MLP neurons of a small language model. Each row is named by its layer, matrix (down: output weights) and neuron, and shows model dimensions 64-191. Each number is 128 + 24 x the weight over its row's rms, rounded and kept within 0 to 255. Numbers have three digits each.
After each neuron's rows, "fires before" lists the tokens most often just after its 100 highest values on Wikipedia text that the model never trained on. A number after a token or word is its count.

L2.down998:116128113095083112103119130129092136116093135158147148084156101098113123067163106161162110135119120118132142098115115114146076156118143112134129119124133097103143095159176119128124154101139117138137119122110110116161131157134101148114137090123129138152136165131153110160121150152145148149141128156123109102083185150121135117117119094141115074106149115121102129100148094136145129132095
fires before: " |" 50, ";" 9, " |\n" 8, "ter" 5, "1" 4

L7.down726:147172125111135140126136134131115131127101107079156141154099106129142145180129110079086130161091200147108121143160116141150183085130072140140125177093142100115119121134106089099141146101107121132104105134109147159131111135091134142143106175074109160135094097135124127139133110120100149124145119141116134131120110108146146118123151109076143171107156141122116118144133113100108140113131
fires before: "3" 22, "2" 22, "1" 15, "4" 9, "7" 7, "5" 5

L7.down59:093081145148136119132115135117137175117105136123100108135143138120095118130117147131133125153100088170111097132178152112140099146151144140129058112134085094128125121156117114143144121129094144098120135129129137108098113127124127093139130138123152137113150135149161150135136165122159114149148094115110130129173130097092139158142094118130156118096123175172149122137114121132097119118133
fires before: "8" 22, "9" 20, "7" 8, "ed" 5, "6" 4

L7.down680:123142179146119176111107115110157122139093108132172118144122095118122144115173096139152130119111104123112102122147113097120104145141118161136110125106114123118113134144155135159143137137092122165149153097126079133116144169109151115110119126143132095158144130157128125127169128136120138150129135128146105161088156112119081109108131134123172138148130141128092105143131153089115139123125
fires before: "9" 20, "0" 18, "2" 10, "8" 6

L7.down164:094155117155154105114124113111162122120154170117101104170109102088122131138160096137164127127124131159121132170137166085116117092099129107083102121141124123136082084085104106170129174121156117167111101152147097180135131127145148158123152176082146116105128104138111133145104136107149137163126129156126151171128142099094119112112146106092140126111113128137103144085114106152076109154104
fires before: "9" 18, "is" 12, "ition" 10, "ity" 5, "6" 5

L7.down658:201173135121142138135124094147107092117121104110111127163131119119143108123118126142134121126118118129134059126135117146154114115136130127121137165126111144106114152120098124114127103124076170059130140106106145120090121144094103145120103122113182165127101135142117115119126100137095138109114108151138123136154145113039098097127108094137119141109114125134067142150154101118077128134171
fires before: "1" 41, "9" 21, "2" 17, "0" 11

L7.down457:141158124106147166119149116109125099092141091117124126139099088130144131135157118151124141133173168137067132134181148116134129116134111123151107123124111123127128084117082116122136102079175120152099109120105117145112174167144097139127124122134132127135129146115106134120113093084124071118134119149107081145143113138255123105154143098119147145109163134136110118179105122169145131132149
fires before: "2" 26, "1" 15, "6" 8, "3" 7, "0" 7

L7.down83:123136085127151094093110150151142108105121141128183153109139120117094149089111131079153143129135097148109134087137129160128127154182097133123172110128154160108168156094086131126123089107101120138134113105151120129164115152154139167090137139178104157123151117128130137183089153110100113124150128173101155114120143130152121136134117128120115128081129136146147122116111133112141130145121
fires before: " as" 17, " to" 17, " by" 11, " in" 6, " for" 6

L6.down895:076168174159155165128146110121132111093147151165142129127134138100116112126130157145117133109110118186114112113101122107155107118148115121119155131149112145144122114112082130097167117145120109127162124141101125143088072121138124163112137106133082143126114128141127105131131134106160179119165126153149066131097150121067111118119116134131152127138148072103154086126146153141139159128163
fires before: " to" 22, "0" 12, "4" 9, "5" 9, "2" 8, "1" 7

L6.down654:135088147105135141115117109150144090108141101169129153139124152165098152142113117134137150119070151142146144093143110138097126079150127105150135121107115157153094102136118149172103142156117165151141104156148093129132121104166121155120139138128155137137088134125097138139107135131149127108156102144116130106170058089173099157133104107127111124147123101164096114102137110114093159121162
fires before: "0" 20, "1" 17, "3" 14, "9" 12, "2" 9, "5" 8

L7.down652:126093123143103161144137094139108161138117093131125097127154148123124148141147143107120138140101149115137099119127186116102144109122120118124198126154117121147106123147103135073153161127082131103088131168115104175151107152148127146103108084183108085126119162144123125130107138126117167130100126118122148105121136137172115126139091088143143103142112166105157130165098146142108124100122
fires before: " to" 31, "ially" 7, "ike" 6, " as" 6, "ately" 4

L6.down698:157149127114137125097131122165103151158070161139090107123140161110119124087148085083128138099141146110082126120100116152151107154089127165079217117162126135117144155133093124115131114119124111176133105105119103109162133156121080128099135116135133118134176148118122099145106165124109125135140109148113127120145088142092127130115135147123112120102096137152129121161110154170124123102139
fires before: "0" 24, "1" 15, "2" 11, "3" 10, "4" 9, "5" 8

L7.down611:107115135110107105176119115137173139132147125113133095089100157134145156141146140135094143164170170122119137157122140128145115143166118131165087101152130117097161104085144134120102168137116165123096141106150114130166119082164143120166129106145102088112174160132159128143121124100124117087146139140137089100105137138099145157181096175128097134111116127144140161163126120131124115130143
fires before: "8" 56, "9" 34, "er" 4

L7.down437:147133083115121112076164107097127134132121127155147094129074142140143136100108130117099122121146155115134091111157119125139126172162146108123106171140141108110121128132140133154123103121115077140142115110155134126064119148146086098154119150150171113140154109136143123166155060160117166082149091122165133102125133062103129156122134113164085113138114120097150114147167108141093154129157
fires before: "1" 56, "2" 28

L6.down889:138128087176163102124099162156136121170112147092110132122099128121112137131127181136099138113104131108129129104113101135078117130122101148116112163151154123135112119112114142110139161101191130121114173146103124132169157166137117148106119117110105114104141159125139111167112111124163175128146136120100094139168079088068141124108099138097135118116108158159071140085111107147142180163137
fires before: " " 55, " of" 8

L7.down795:147126151138134132078126125112064136141105148163163113122169125122135160141109130135150137092136114140108146148122140155139145122082167112099123150126123151124113100143165160116111096143115120119151120098106153160139096148151099117155118110159131134094120097087144102163111134123122121102100119142136126098152120096165120168146124197135142113154159142172109129156154125099109109105117
fires before: "1" 21, "ia" 18, "2" 10, "3" 9, "0" 7

L7.down595:122116168108090125131140105125106091133088137117156134188096080142163134100120138153158115117121151142128111070107126105092183090106139165145144159096122100119157118119130087132154093132151159159143112147153144113137138132140196118131128117131109136110163170137121145111122109132117144154134139106082126141143085111162132116142141121156131150126129165133087082151126100111104141132137
fires before: "1" 20, "2" 16, "3" 8, "5" 5, "6" 4

L7.down672:086155109116080133124109114136142101119158111115116181125139162144132129111115126093166086115128138077136091142145149146123160111152094141139113148128112113125102147124147136137120132104135102087116166142143120135176125106146116129111122129144109135107152072134111096110117100149146146145177096116123096107124114126142188150146116103117110100121142118080146085150060166078137171115096
fires before: " to" 14, " as" 11, " for" 11, " by" 10, "." 6, " in" 6

L7.down158:140136117127136118158160177119081099154132076076144162161127158157133143097140138153118111092117114132148138119095088126102163107135130131121114148102194163140113119100130147131163063201149170128135169121167118134150136170123113102134094117153097137114113141079140082138130156108144099101123084133098141149121117104144153126131110124090124152140119135152128117099129111125159119163163
fires before: "2" 60

L7.down170:161066107141089092130142113164108165154133105130074148133118117151124141118110093132122133122123161143126152146127073151120119098117141151131175121159097125170114136143116119179150139112150131121080077156117102104140151136136121122105122158101106154153121146116178125117128090121129147159148100148100076146122158147144167146175076106169115141142130112091127122120123126116164122117119
fires before: "4" 22, " by" 16, "5" 14, "–" 6, "7" 4, "ter" 4

L7.down214:129094113136164128139098102139101130105119145109120160138144155110117142092111102144097160110143145097163131099162090112153162136184123150119109122154096137123149112130096146138096129166189131097186145134122156140071127167136110126145134071149102113152103155143121106148115153131114145130155099172094181119165165137147104146114168084146133123126143111169150140092103144125121130155140
fires before: "0" 20, "1" 12, "8" 12, "9" 10, "5" 9, "6" 8

L7.down986:108152098162103124143143117127104097103113094179102129096108125146133103126134121140133111125150145170138160120141111129111099125179125098130172149131108118091117100129189126132159112142123146184156129160105154145141113142076090152118176098123115171150132128118116132141119116106123132110113099114106122172098118150142156083138124187154184160145162123098156128156130108118105117139149
fires before: " " 56, ":" 5

L6.down549:103105152170143148150115084101174116161085184124128084130146087104153122125132137132124115125119161154102116160122108127132130115114122115118135152135097184076096131110139141087131131131162139125155099114123141178138089121149135111161118148127110110144157094119158127157132118125141068138132151093165128124146105120123148108104115121134150135122103135111110139161131140147143128108135
fires before: "0" 39, " of" 8, ":" 4

L2.down767:117136140114071085115152132139139134098130128128093138144153121105134148113195109110179152142105148143160090078131141127134130123153132167137141132079176126119133112175130167130131150145125112125169118128079135119126133111141139138127120122139107082103154158132106088114174115137129104127152163128101104118123160131140159135115130093129095117103153094113090127141130152099138148149116
fires before: " |" 20, "." 9, " |\n" 8, " to" 6, "al" 5, "ol" 4

L7.down23:103136096111124064156138070108140143115082083165106123135154096115135123128119123126111116160091124165146167172128138150127109153121108143117130088122132101121117117148114156125075142105186109128158146121171151113126102129136110103138117104114079153122090120127119160118145110117139106105146127158130125103115143157138134140106174124175142116154091124118090112147217109105131129130124
fires before: "9" 37, "0" 14, "3" 9, "," 5, "5" 4, "6" 4

L2.down160:143114130103089141138118134110152094130154136090095104074149130145111117106120118091109124147149076155150156130131176087110113111126125143128176109137139117175118146102126100141113137090113131130128132111122161135151145124114114103082130131142122127154149130138161151104156135138125140110147107117117102146158117115107109156102120118172131136106068106106110207135150134075148185124106
fires before: "," 25, " mi" 10, ":" 8, " " 7, "m" 5, " |\n" 5

L7.down607:167143140099128134115138146119090084089129146113151141149083111156133140140121080141089154103100126136129127158173120120168130141159102124113104133141093141079143159139142134098091139168129137124101138146136131151163143155124105122147143125121132163113095088111158143124106128091101081121122129105131086125115115129091172140107131125142118152165161125158131148135191111101120150109117
fires before: "1" 37, "0" 24, "2" 19

L2.down944:138138075144143087079159152098173167155147117165142112098122108124119098106128180070119112129138140163134157089135161107126090129107154157107102104086136121115129159146129109123121143112092126160156142103113163150086129149080110131151125129171146162149135145142128105131105129142107113101167149140167154144138160166145147158129120111132105158117148143115121104086178127100139158131102
fires before: " |" 49, " |\n" 8, ";" 5

L7.down932:106115100112121116080075138113126135130108126114123146122156101099115098132161109148146077129102157126158073082125132139147145120117141122147125148116080113132118147153092140106126137121130163166130128138160160134166127144180108123134157154184148113127157134144102116133070140074102111104098155140118146150105111109140154095128115086143114155160172114116122100114108108125178127129157
fires before: "0" 28, "9" 28, "8" 4

L7.down587:170103093147131126100179110107074164133105143136123165123150171157137167102123117145109127133097127126105125137128109099127123137122146122143146140140110129190131099151138172099114108126101112110118107139049136144135107179166115108152120161088108090130141124108125083145115160180123103121104116157110130145149055108092073120124132123128099123109151125141106105116131112117131098125113
fires before: "1" 15, "0" 15, "2" 15, "3" 10, "6" 10

L7.down1008:145145150140101164082163115120159143142126098099100111145092136129102119153172171111097147169126125118144100127130117119140125108104083150140098136138079155109051101123125145122118137140150131152128107114170104160154140127166114174086106151109125151125117145124122121162143167161132138099157142146128113151130134126187130167117125166084119163105101109115119114108166138147081162099099
fires before: "es" 18, "ed" 12, "ic" 8, "e" 7, "ing" 7, "y" 5

L7.down871:121155125099151137096133114131181122125114147100144132101126088133130142149087171088115152112163104111152104154179117105127103136136122101141138119132092103122081158077078103119123116152142123108095137101155152095133132108166149113099108110109140128161171118148117170176153128134109127165157152126108117146104126114110163167103116120087160126117115109134114105119108161115115147120107
fires before: "8" 40, "7" 26, "6" 7, "9" 5, "1" 4

L7.down229:095159095071132129082126091182097087152123141097144143098087135071076167124127150106151120103144130138126123095131119089124155144114146172106132119127148145152138181094112169144119104132098105165118112097168130156146068099115101154129129125128138126149109129124140117125152127145138154128118117082180113153142098130067133099095105151124157118166119139111120115152115123106114113133132
fires before: "0" 52, "7" 4

L7.down474:091136109129127130135112092091155143127108156132134146087177123117089135094137146108115143111135144105105140138127151166100151121144115158164141194141106135136119169154112123125141114157124086183118107132166117179129147121131131078107104133114119118146119127138108135142170112150123112151111120120098128127147166130130118100156123121208168132109117064106095177130119129109166137157169
fires before: "0" 79

L7.down266:115132140105114120127143103140149073111127140151142167117127122112076139108127109089117128150114113172156109130129100147155152060136112144099101146143113129126148125135122173155111109146139134133125137097102127144147119135141134115104096146093138141084119107131123124137151084111128095130170141132116076129137162136159158122119162117138098163100119117130156120163109092161128133129143
fires before: " |" 37, " |\n" 16, ";" 5, "1" 5, "." 4, "4" 4

L6.down787:094141190090135166085137145154155114163144152143134090106117124126150152126107156115168118102110106162143069118166140121113154123116095170192112150140177145109163129141123103130092142134096128174105139178107148122147121142147118119092135132088097120128163121133124120151095155120124103159112112128135109080104163091141114098196142132132138116090126154147155148130140132116163132101145
fires before: "." 19, "," 15, " to" 14, ".\n\n" 8, " in" 7, " and" 4

L6.down682:106121159136138108128133098119141074097139144117129130146159131142160161137127126118186139130149143086075103120089158103164158133136088141150137091145120113136113081087140129153137146096115108161126151112100116099092115093138150118134154115157143129109121092169123141135111107137151141114131155144186145073133139140163126123111135139123134079136146090091134155122116119111118089147126
fires before: "2" 19, "1" 14, "9" 8, "8" 7, "3" 6

L7.down935:125134140140132161130173133132173130142162096110134118137158144131120182162169104117202119124146137102173132164118113126125150102162127127144108141155120141147134183122118081151108091120151125096127100120124162133124165080151149116139103159129119114182147121154139123178130083108112164139162129108125102115132093105041084121149102150103130094112094169143115151110131125102121130118130
fires before: "8" 38, "9" 36, "7" 13, "1" 7

L6.down936:156106085139143147128139165153139093079152090102171097145132104079052109112100144130115111139125125111156124144131156103111117140163155200129115098107147137096126132149173113134094104133149148129160154149106180107090141120129134113136123160124141124073119119128145129134078072138134134101133130100139099143135141097106116108157104133128146125131152155162155129133151140097146151102150
fires before: " mi" 17, ")\n" 14, "2" 13, " (" 11, "^{" 9

L2.down468:130144149141114154140126145104124102171078132147143141096135156139082130103115159121111153136126063116124105148143094105093115173159142133136137116106152117133126133143139091120068161164155158110121139057148135090110140137138120128090134117111121127108149109130087161099125119146147121139132177135127147105094083093140117127134127130115102125098123102167123115163176133095129108194123
fires before: "0" 17, "7" 16, "4" 10, "9" 10, "3" 9, "1" 9

L7.down985:123146162110145137116112112137115089173153164137180143127135137192086113139132140146138157133113110115117136178157110126127144110099130159166103077107121129158151069100141132098156111147167127173144161138085135127134120124106117167148162122152107129121120124107082116092115125151129142087156137135132136123180108106130140123094133141168136160147102112167123090094169126156074167130116
fires before: "0" 15, "8" 10, "1" 10, "2" 10, "3" 9, "5" 9

L2.down60:154130136122112163129093135188116104142101118168158138146167136129127158119143149116153111148130117156132087162123113143165166116180142133149124149144158144126142086131138092089133140118083137188139090156110105117136106169150166109149130114102192146133121120145162102126145091127106137117103141113137103145107125129054138147138161136127140130090155154114147153115116144140129172114094
fires before: ":" 15, "=" 15, " (" 8, "Pop" 7, " mi" 5

L6.down314:160118108113145140127130114097169112138113145101171164155137159139104122151130163139079170115147106087119104111203081165066121126139112117154120093113117124181142058140140147138146177134135133108148105121132148084073093107109164165142138136116082168143130167116112143104118141119079149135126084168121122139126119140107150125114104121138123143111187119214112106134150091105114126123105
fires before: "0" 17, "9" 12, "3" 11, "8" 11, "7" 11, "4" 9

L7.down656:129128138146173146107115143166128089129156149140112109100115089135148125178107171146156097126084162108122090126113141150110139125114112156113088124147179163132183146153149134096105086184139132141124141140112143124145100134119111169128128134148100159096113105155138146152100113120166093120159077137110122152106140114233159138152130095142162096098149160109089134109099121145088145113149
fires before: " " 56, "ie" 4, "ond" 4

L7.down298:084103174126125098097151148151126128128167142155143139156150105177107126136131133107161133130115148174118129156189108104141111144158075072137122142148109109109123127134124094180132172109176132174152130111129098086104088096124164127125161119133063131140147113139130141156126102112120119168117113186148155152149112131086130126144166102137118134124133163108112161095118078151130136104130
fires before: "6" 19, "5" 18, "7" 11, "9" 8, "8" 8, "urn" 4

L7.down100:119128126153164133109122110105119182140135122102136112137120130191141123130102126092157125101169138136098175105138108130102132158125159154107105123098081144108119144163149113124099102104100115137124145127099134126102101134122097167114101145109115132127101197107116087127110106119150046117156151118115134143111110156171120124178174116144145121113137111112142128112158143131160097165111
fires before: "9" 19, "1" 12, "0" 11, "7" 9, "4" 5, "," 5

L7.down305:120111154120147121144155136125122108169138160111100163140109128144100132109085071146164110129176158121111104139109086141101109137088139097109117125105150186194112110154124137147157108114073123112120125116108146146100171096172167147163103106105114150133133128118119118098103143085141153094133173162129170182109151130127150100100147116117138128124086130107124168156125115183131152149139
fires before: "0" 34, "9" 24, "8" 9

L6.down533:158139160149111096122093125147099119141134108099123120190148140085151131144158131132154124145108135128156125141147131125142164111122129128119147147147164167117113122130172123137094132167167147078107110142120125131148119131114116134124095113114125124113091090174162161167104078162140133122149113091123123149141111104133131132115116172137123101130146096187098132089139108135104106137128
fires before: "0" 40, "1" 16, "2" 6

L6.down717:168158120090139122121101088118091104147112144129133128127109170125141133145135144117099109108125079133104128106126078139152139084137107119144166137160134170146122118122152132134132137126163110111097130137116142082113144130139134142114128129148127175168127148132135092121126096121098101116147173104123069134124075111078125081142101143103101102144116143129123095125182131132158111121105
fires before: "0" 55, "1" 24, "2" 9

L7.down84:118121133144134110108111134131168111103147175147138118104100156125111164127143134149102131099154178177137100114131159125152093090135136128132162108182118109124109106117151148120172127139102121139158127124115126105115141139193142175112188106086094116097135120121154169094141068115130115094111135108141123161134138116156139119143133098131137130106114083121163120120083162095168117105109
fires before: ":" 58, " |" 7, " of" 4

L2.down751:143133142099139130131137139134119108114127150082135163097095128141118145139131169082123108094156171128163111155138128090131085101130124139145165124139125143148091095122121104119135103166106085089140177138134123095150139160132092127122142161133124141157111078130140153150110147152123104151104118098132099154179114179094131105113103109119129101143134110140114149106135085104121166115081
fires before: "," 33, ":" 11, " |\n" 8, "et" 4

L7.down465:176131099147147137118135132151138159144168106150143142152150141149119095138114170107141090103147118132172122140134144084116149076157125139204128088121092129131126151130094105110140079126137147140140144135143087110139138105126148079098145156168127134143094135144117101146136110106073117136166120098114092120139148126178144071148175147098151119133146161164133148128136105120120089077154
fires before: "8" 32, "1" 17, "9" 12, "ild" 4

L2.down286:131098147130116113106120113099145078130146126098078090125173142125135145101162145158164147121137110133155147139134107134136159148096132120149139147146134131131162096119125129124069138099142082123117108121156122098135106088130133095112144095129112142122120154181128138122101089158118166130102178166127103140107136110207136119062170133129136115100131099122126128152138109120133095117167
fires before: " the" 47, " a" 5, " this" 4

L7.down299:128108136126099139107128130102147131115166131087105115123146116087107100135132086140129152145109114090139160175151101158118087175147135197094099131168147122150146126168125145148080144131166145126151127132133137163148116127146106108131135139119085159144142124113148134125139124114141054100131090160086181105105122132238115109126115126138134115139129121096170149099121135116082164109130
fires before: "0" 28, "th" 14, "5" 8, "." 7, "3" 4

L7.down81:101149125089147139147153087152170147124130109086063100120131146142145135109115127167102113097118092172143125116177111112115154097130093137119128146144068091124093112103132165132104129133143091150132118154187082154158115098131142100138141130118101122115131111085105150154122126134123145074137162080131136131108101141145143148114086137107121157159116089120155098092105139132082139135121
fires before: "ed" 21, "ion" 15, "ing" 13, "ions" 6

L6.down898:121146127157099179111089132129144121131128132133111098077123137095135159137127093141112100130075120115118133086138164116113116157129110094134118141112131117106191160153095130168108099106137071118153125134087129122137170159128132085174131112136154130072105129156121116156117106131133118122134154144094118125139139148216134136145127108137128152184109197132134118116155178108120124103146
fires before: " " 23, ")," 19, " DF" 5, " MF" 5

L7.down950:108121087112145101165109123118145120102158141095130146156107129150073111142105123156120104102137159176102130134129103133128135081152139125126113132145140142143151139114164097136144120146112147108122167132147156136178111105141096120166122153114103142156133126097103079105100162143139141148152179105136088107137149135201129120123137146155119149170148111128118136136153114163145183115137
fires before: " " 51

L6.down191:165153187102125121121117124132172098112117147109130162147118128125056109147135146115082116122111144142132124140150165140148166103109128116108070149113097133160154141125123132118133087085180131105149127147130085153135126156108131109120097107127126120162118093105116135150108107131157150130156124151149088140136150125170127151144092161129100117163094130161114100112087139125113180125097
fires before: "2" 25, "1" 24, " by" 5, " and" 4, " (" 4

L7.down808:153043135144172131135123127105143137120106138127162117129134110161113111160112114106142113094143087082110114126103137138109179145180117141132150123146117173144111077121154151130119166112185135139150137137104136104154137143109110185145114105120097096144100135128120131083113165114095144116152092173114113117138112141216117172134136126072149140137131154180132109134146167109132127111101
fires before: "0" 20, "3" 12, "7" 10, "4" 10, "2" 9, "8" 9

L7.down663:184135141128154163099148099084125119147141118133124151111107129111104093164081107104139125135095128098114154120133145139122118120120123187121106141147122116145105137185172114115106164132171111111145118123063118123169146126103113120112147131146122109147153133103126154122123102178137108137177097129164092126127117068119179185126148127177131111165123114163113109135094132140168152090098
fires before: "0" 36, "1" 29, "2" 5

L2.down833:081143132135125117101128173113155107124125129146133124128119138137109085101145172093168135088190165150094142137124146079101095155133125136164103132143156112114140157094158162096139162142096127151133121144077101137092144114124172157154168142135118144106113118154128108129148145152180176117124117121099109133080121163056103098166097111106124121111158146138138123120108132133120136106145
fires before: " |" 52, ";" 22, " |\n" 9, "–" 6, "." 4

L2.down332:141123123124151140147150112114141117175071107084149153102124128126125119124100179133130127142145137144123135137153129110130132181118132088163124142136125108154151097135158128128124147158141144103106135094153146075081144103142078113094159123128107109123088128078130140155110116148117157132123122118124148118155074092093130164128147129128125078132163116149120081152151092152132138163113
fires before: "0" 23, "7" 9, "4" 8, "1" 7, "9" 7, "8" 7

L7.down921:115080141111175153094144114150126112148130129104172128091084115132143128074125142135117141088149132129113096129132178128133143138094094140106136129130132133160147117149133135142102128159103130136156116143168151099134099125133133129118143108128089111145149144100159094124114126080078058116132149117132151125155092118091098143116095120137115124105165140125112087141093143127165157144156
fires before: "8" 32, "9" 16, "7" 7, "4" 6, "3" 6, "0" 5

L7.down642:149168156156115148122100132108131137135108070116134150170107105093154109095143122137109126139112137156105080070133153164128124146140125143126138131146090153128082159107150102118171131188125119193122149128144099155158117107130133142147116092128111144123096138143140156134132163089126124143117100140096113146130125132149121123150092119074099141082132155157077164126190082115100098145119
fires before: " " 29, " in" 23, ":" 8, "}" 4

L2.down245:124126142112120073104113106103116143143105168135110152106120106099166135148126116128131162141092125166122094088080134193116163149107089149098152165114144135116108124115142116131141110124094080124109151150090146121166119156127105149124121136121138128101156179146121126166146123086155137109128119134129132114144095124088136157095097135152144112116112192131138140122124122173145140104133
fires before: "3" 16, "0" 11, "2" 10, "4" 9, "1" 9, "5" 7

L7.down931:102126102128110134123141142105165139104161111112122100133127155093141116107128153142109157120154115114142157117161081143110138119111124090129126126135157137103111109095111129124123136117189116096132122094160142108130129135162145083165125099080140112114153136137128093089132131106160168144131126136108103136145168138147137113160082099158102142088159086088102121132099132143145100163156
fires before: "9" 76, "8" 5, "0" 4

L7.down766:127124155146146129112075124091152124105112120117129151106131095134148141137135148145157128101126109161096104165116120137117119151149077100117095114092107137154080120145131184156167105099154123118161155130157125151134111124110124132113120177091114144133150126160147119077113132118095130093095177141110147134075124100134158119096163157132119118115129134109125123119146159102180157161151
fires before: "0" 69, "1" 7

L7.down940:148140158130151126142120124112133112165094123138156125121108113108161092143153135126105114121154101152108117118183105160090099118088151171067103120126122129109115129108171137108124130133155148105149123110134090112156090112144117117143142125161147106106094106206143139153138142148131108114109131104115107123181143123243130124145138092088123130163112132134137102104188132150168132126142
fires before: " |" 26, " |\n" 21, "-" 7, "\n" 6, " m" 4

L7.down861:114159115147111150121142154162142121141123169135059081126119086130139132159129115121151103090140132129102116102138129120085105143132148115109092088080107081136104084152139102132113150115116147135134110137130116152129127107144137152138144101135119128121130120160109106114135134147157139122112159133167129117116152110089127115137131156122128092104151165129097091123167103187154125097118
fires before: "0" 64, "9" 28

L7.down376:127129106131145163124156139096132142117105127150086102119159133142165141098124135092118142092134142118116134139141099182117155078126143128167140110107097123146150125108110102151142151109126216145104171140118171108138111107164131116115109121147172157121135170106142103120119105133125135093098152118116094096140112137110150137086144083157144128130100109122120113170118136119130149147098
fires before: "8" 18, "0" 14, "4" 9, "6" 9, "9" 8, "3" 8

L7.down880:137154099114155128113160127104179110112121152115173195119156138112141125135127108136116138108121113117119068177136141097107100135083155099124167101146122138098138132141112095108115105150161133123118120111180134112165122138098090186144136169116098125161133143179132141127112106140088074135156145140147125141132107075206113116132155134121097156160129114097177133138102142089122142140170
fires before: " |" 22, ";" 16, ":" 9, " |\n" 8, "/" 5, "\n" 4

L6.down41:111103137129129170113099126126145157086151178167162105134141126114114132093145079159099125146113121103121122129093147126106127156148111132121082103116159154139107119093160130146111085120128121117134095122101134153080129139162104122102078129135138109094113094150136122140120113149144180125180138062126111063136108109114134164118103108141120130113127125116115156114142140096131144142152
fires before: "1" 47, "2" 16, "3" 7, "5" 5, "4" 5, "6" 4

L7.down430:120119123130168091160124087131096137160132161118111107124165125109125135160107079093104155083104129082127152165122130147113145138124156164098124092091163121103172075096096133125142114094151118178121108134167113103143126101150142151162116164153145110166141128124124123144135121139109109116105131141127110113093128123113122127115134120113153110120141110080179113129081107130146155142130
fires before: "0" 71, " " 4

L7.down798:114111106158119135114177123170151135130126131100131137097127126161128134124115117145129083116146101158135155159137126159133137131120137103158118123091096126101110140113112145155161137104146111142131121113126198094106159161135100124162109140101113098112121117138077091121130108157158181111110138136110160189102124155109143139123126078154115124113146150128150115092124128119119108148162
fires before: "7" 25, "8" 22, "6" 17, "5" 9, "9" 6

L6.down413:111114115155117153139100140129132129131153154144122174119112108142107099137130122122139104133123102127118123122111141149090123149119149194109177141122113105127151131131135123144126109142139156119109136090171151113137108134112119138122107142123133115153123151132116129119147136121133056120129140127110112151127151114255120153133136115129108107107132163114124124151113135136110091086117
fires before: " " 60, " \"" 4

L6.down724:164111140148161123150126171090123133142178154141131131105077140082114123170094188094111104090125097121141112153137104124143138093123095095098125140099146152156126150111117092133132127121146155110110143172147124126131123183131146112118130113141101147142122113126121114128085076158141154126104083094135088120099100137100149118116175132115129124129127101137117123121163125170114115141095
fires before: " " 44, ":" 5, "3" 4, "m" 4

L2.down389:124117120142128148147119150161161122109141135141123148131093107104147085102138132134134136081063125135118174104144129164171112134126134127101167177136098103100156147133161141139116119122127124150141077133162131115140108149114107100129145165129180200094133108126137127122105104127114118108142160140104099176151100160154159105154142156164090127142121154135154112123148081117117132140125
fires before: " " 54, "ain" 5

L7.down915:130101109107119113152136125120103073124154139147131080104135124082118095137145123100115119129145138099112126143123136150134088130118120135142112128153161120128111123156101116143117207150165136143134092115116122113147149100158114191123163156099115093144122135102176124104164110164154146107136085098129157153156126127072147154166132137135154122138166102116120125153133115080095092162143
fires before: "0" 15, "," 12, "2" 10, "." 10, "7" 8, "5" 7

L6.down417:099137168131068113069158114150104091136184156137091124132170124120086093128133114076168137143145131150119109138116142107142124153116150123117098154144148107094140083149079145157112093177141154120113138132128122154105126150101133098142119089154168100123163147100139176135138154115139145139097105098107124114145149083090108095125143144144119119152120146116125184133120096091144140157082
fires before: "0" 21, "2" 13, "6" 9, "1" 9, "5" 8, " zone" 7

L6.down677:110087157132139095130075110126143124117122111159109123124169077096078113145175102135161148141121113124121146176128137117120113130111124156138139204167132130142110186149125082124116116102142091129121114139106111149161112162137113115134109128118113131107125124129142108135143092107135114110112072095119112096114109147178123131154147080135135081111084141106154119158135155064146131114109
fires before: "0" 27, "," 18, " million" 8, "." 7, "2" 6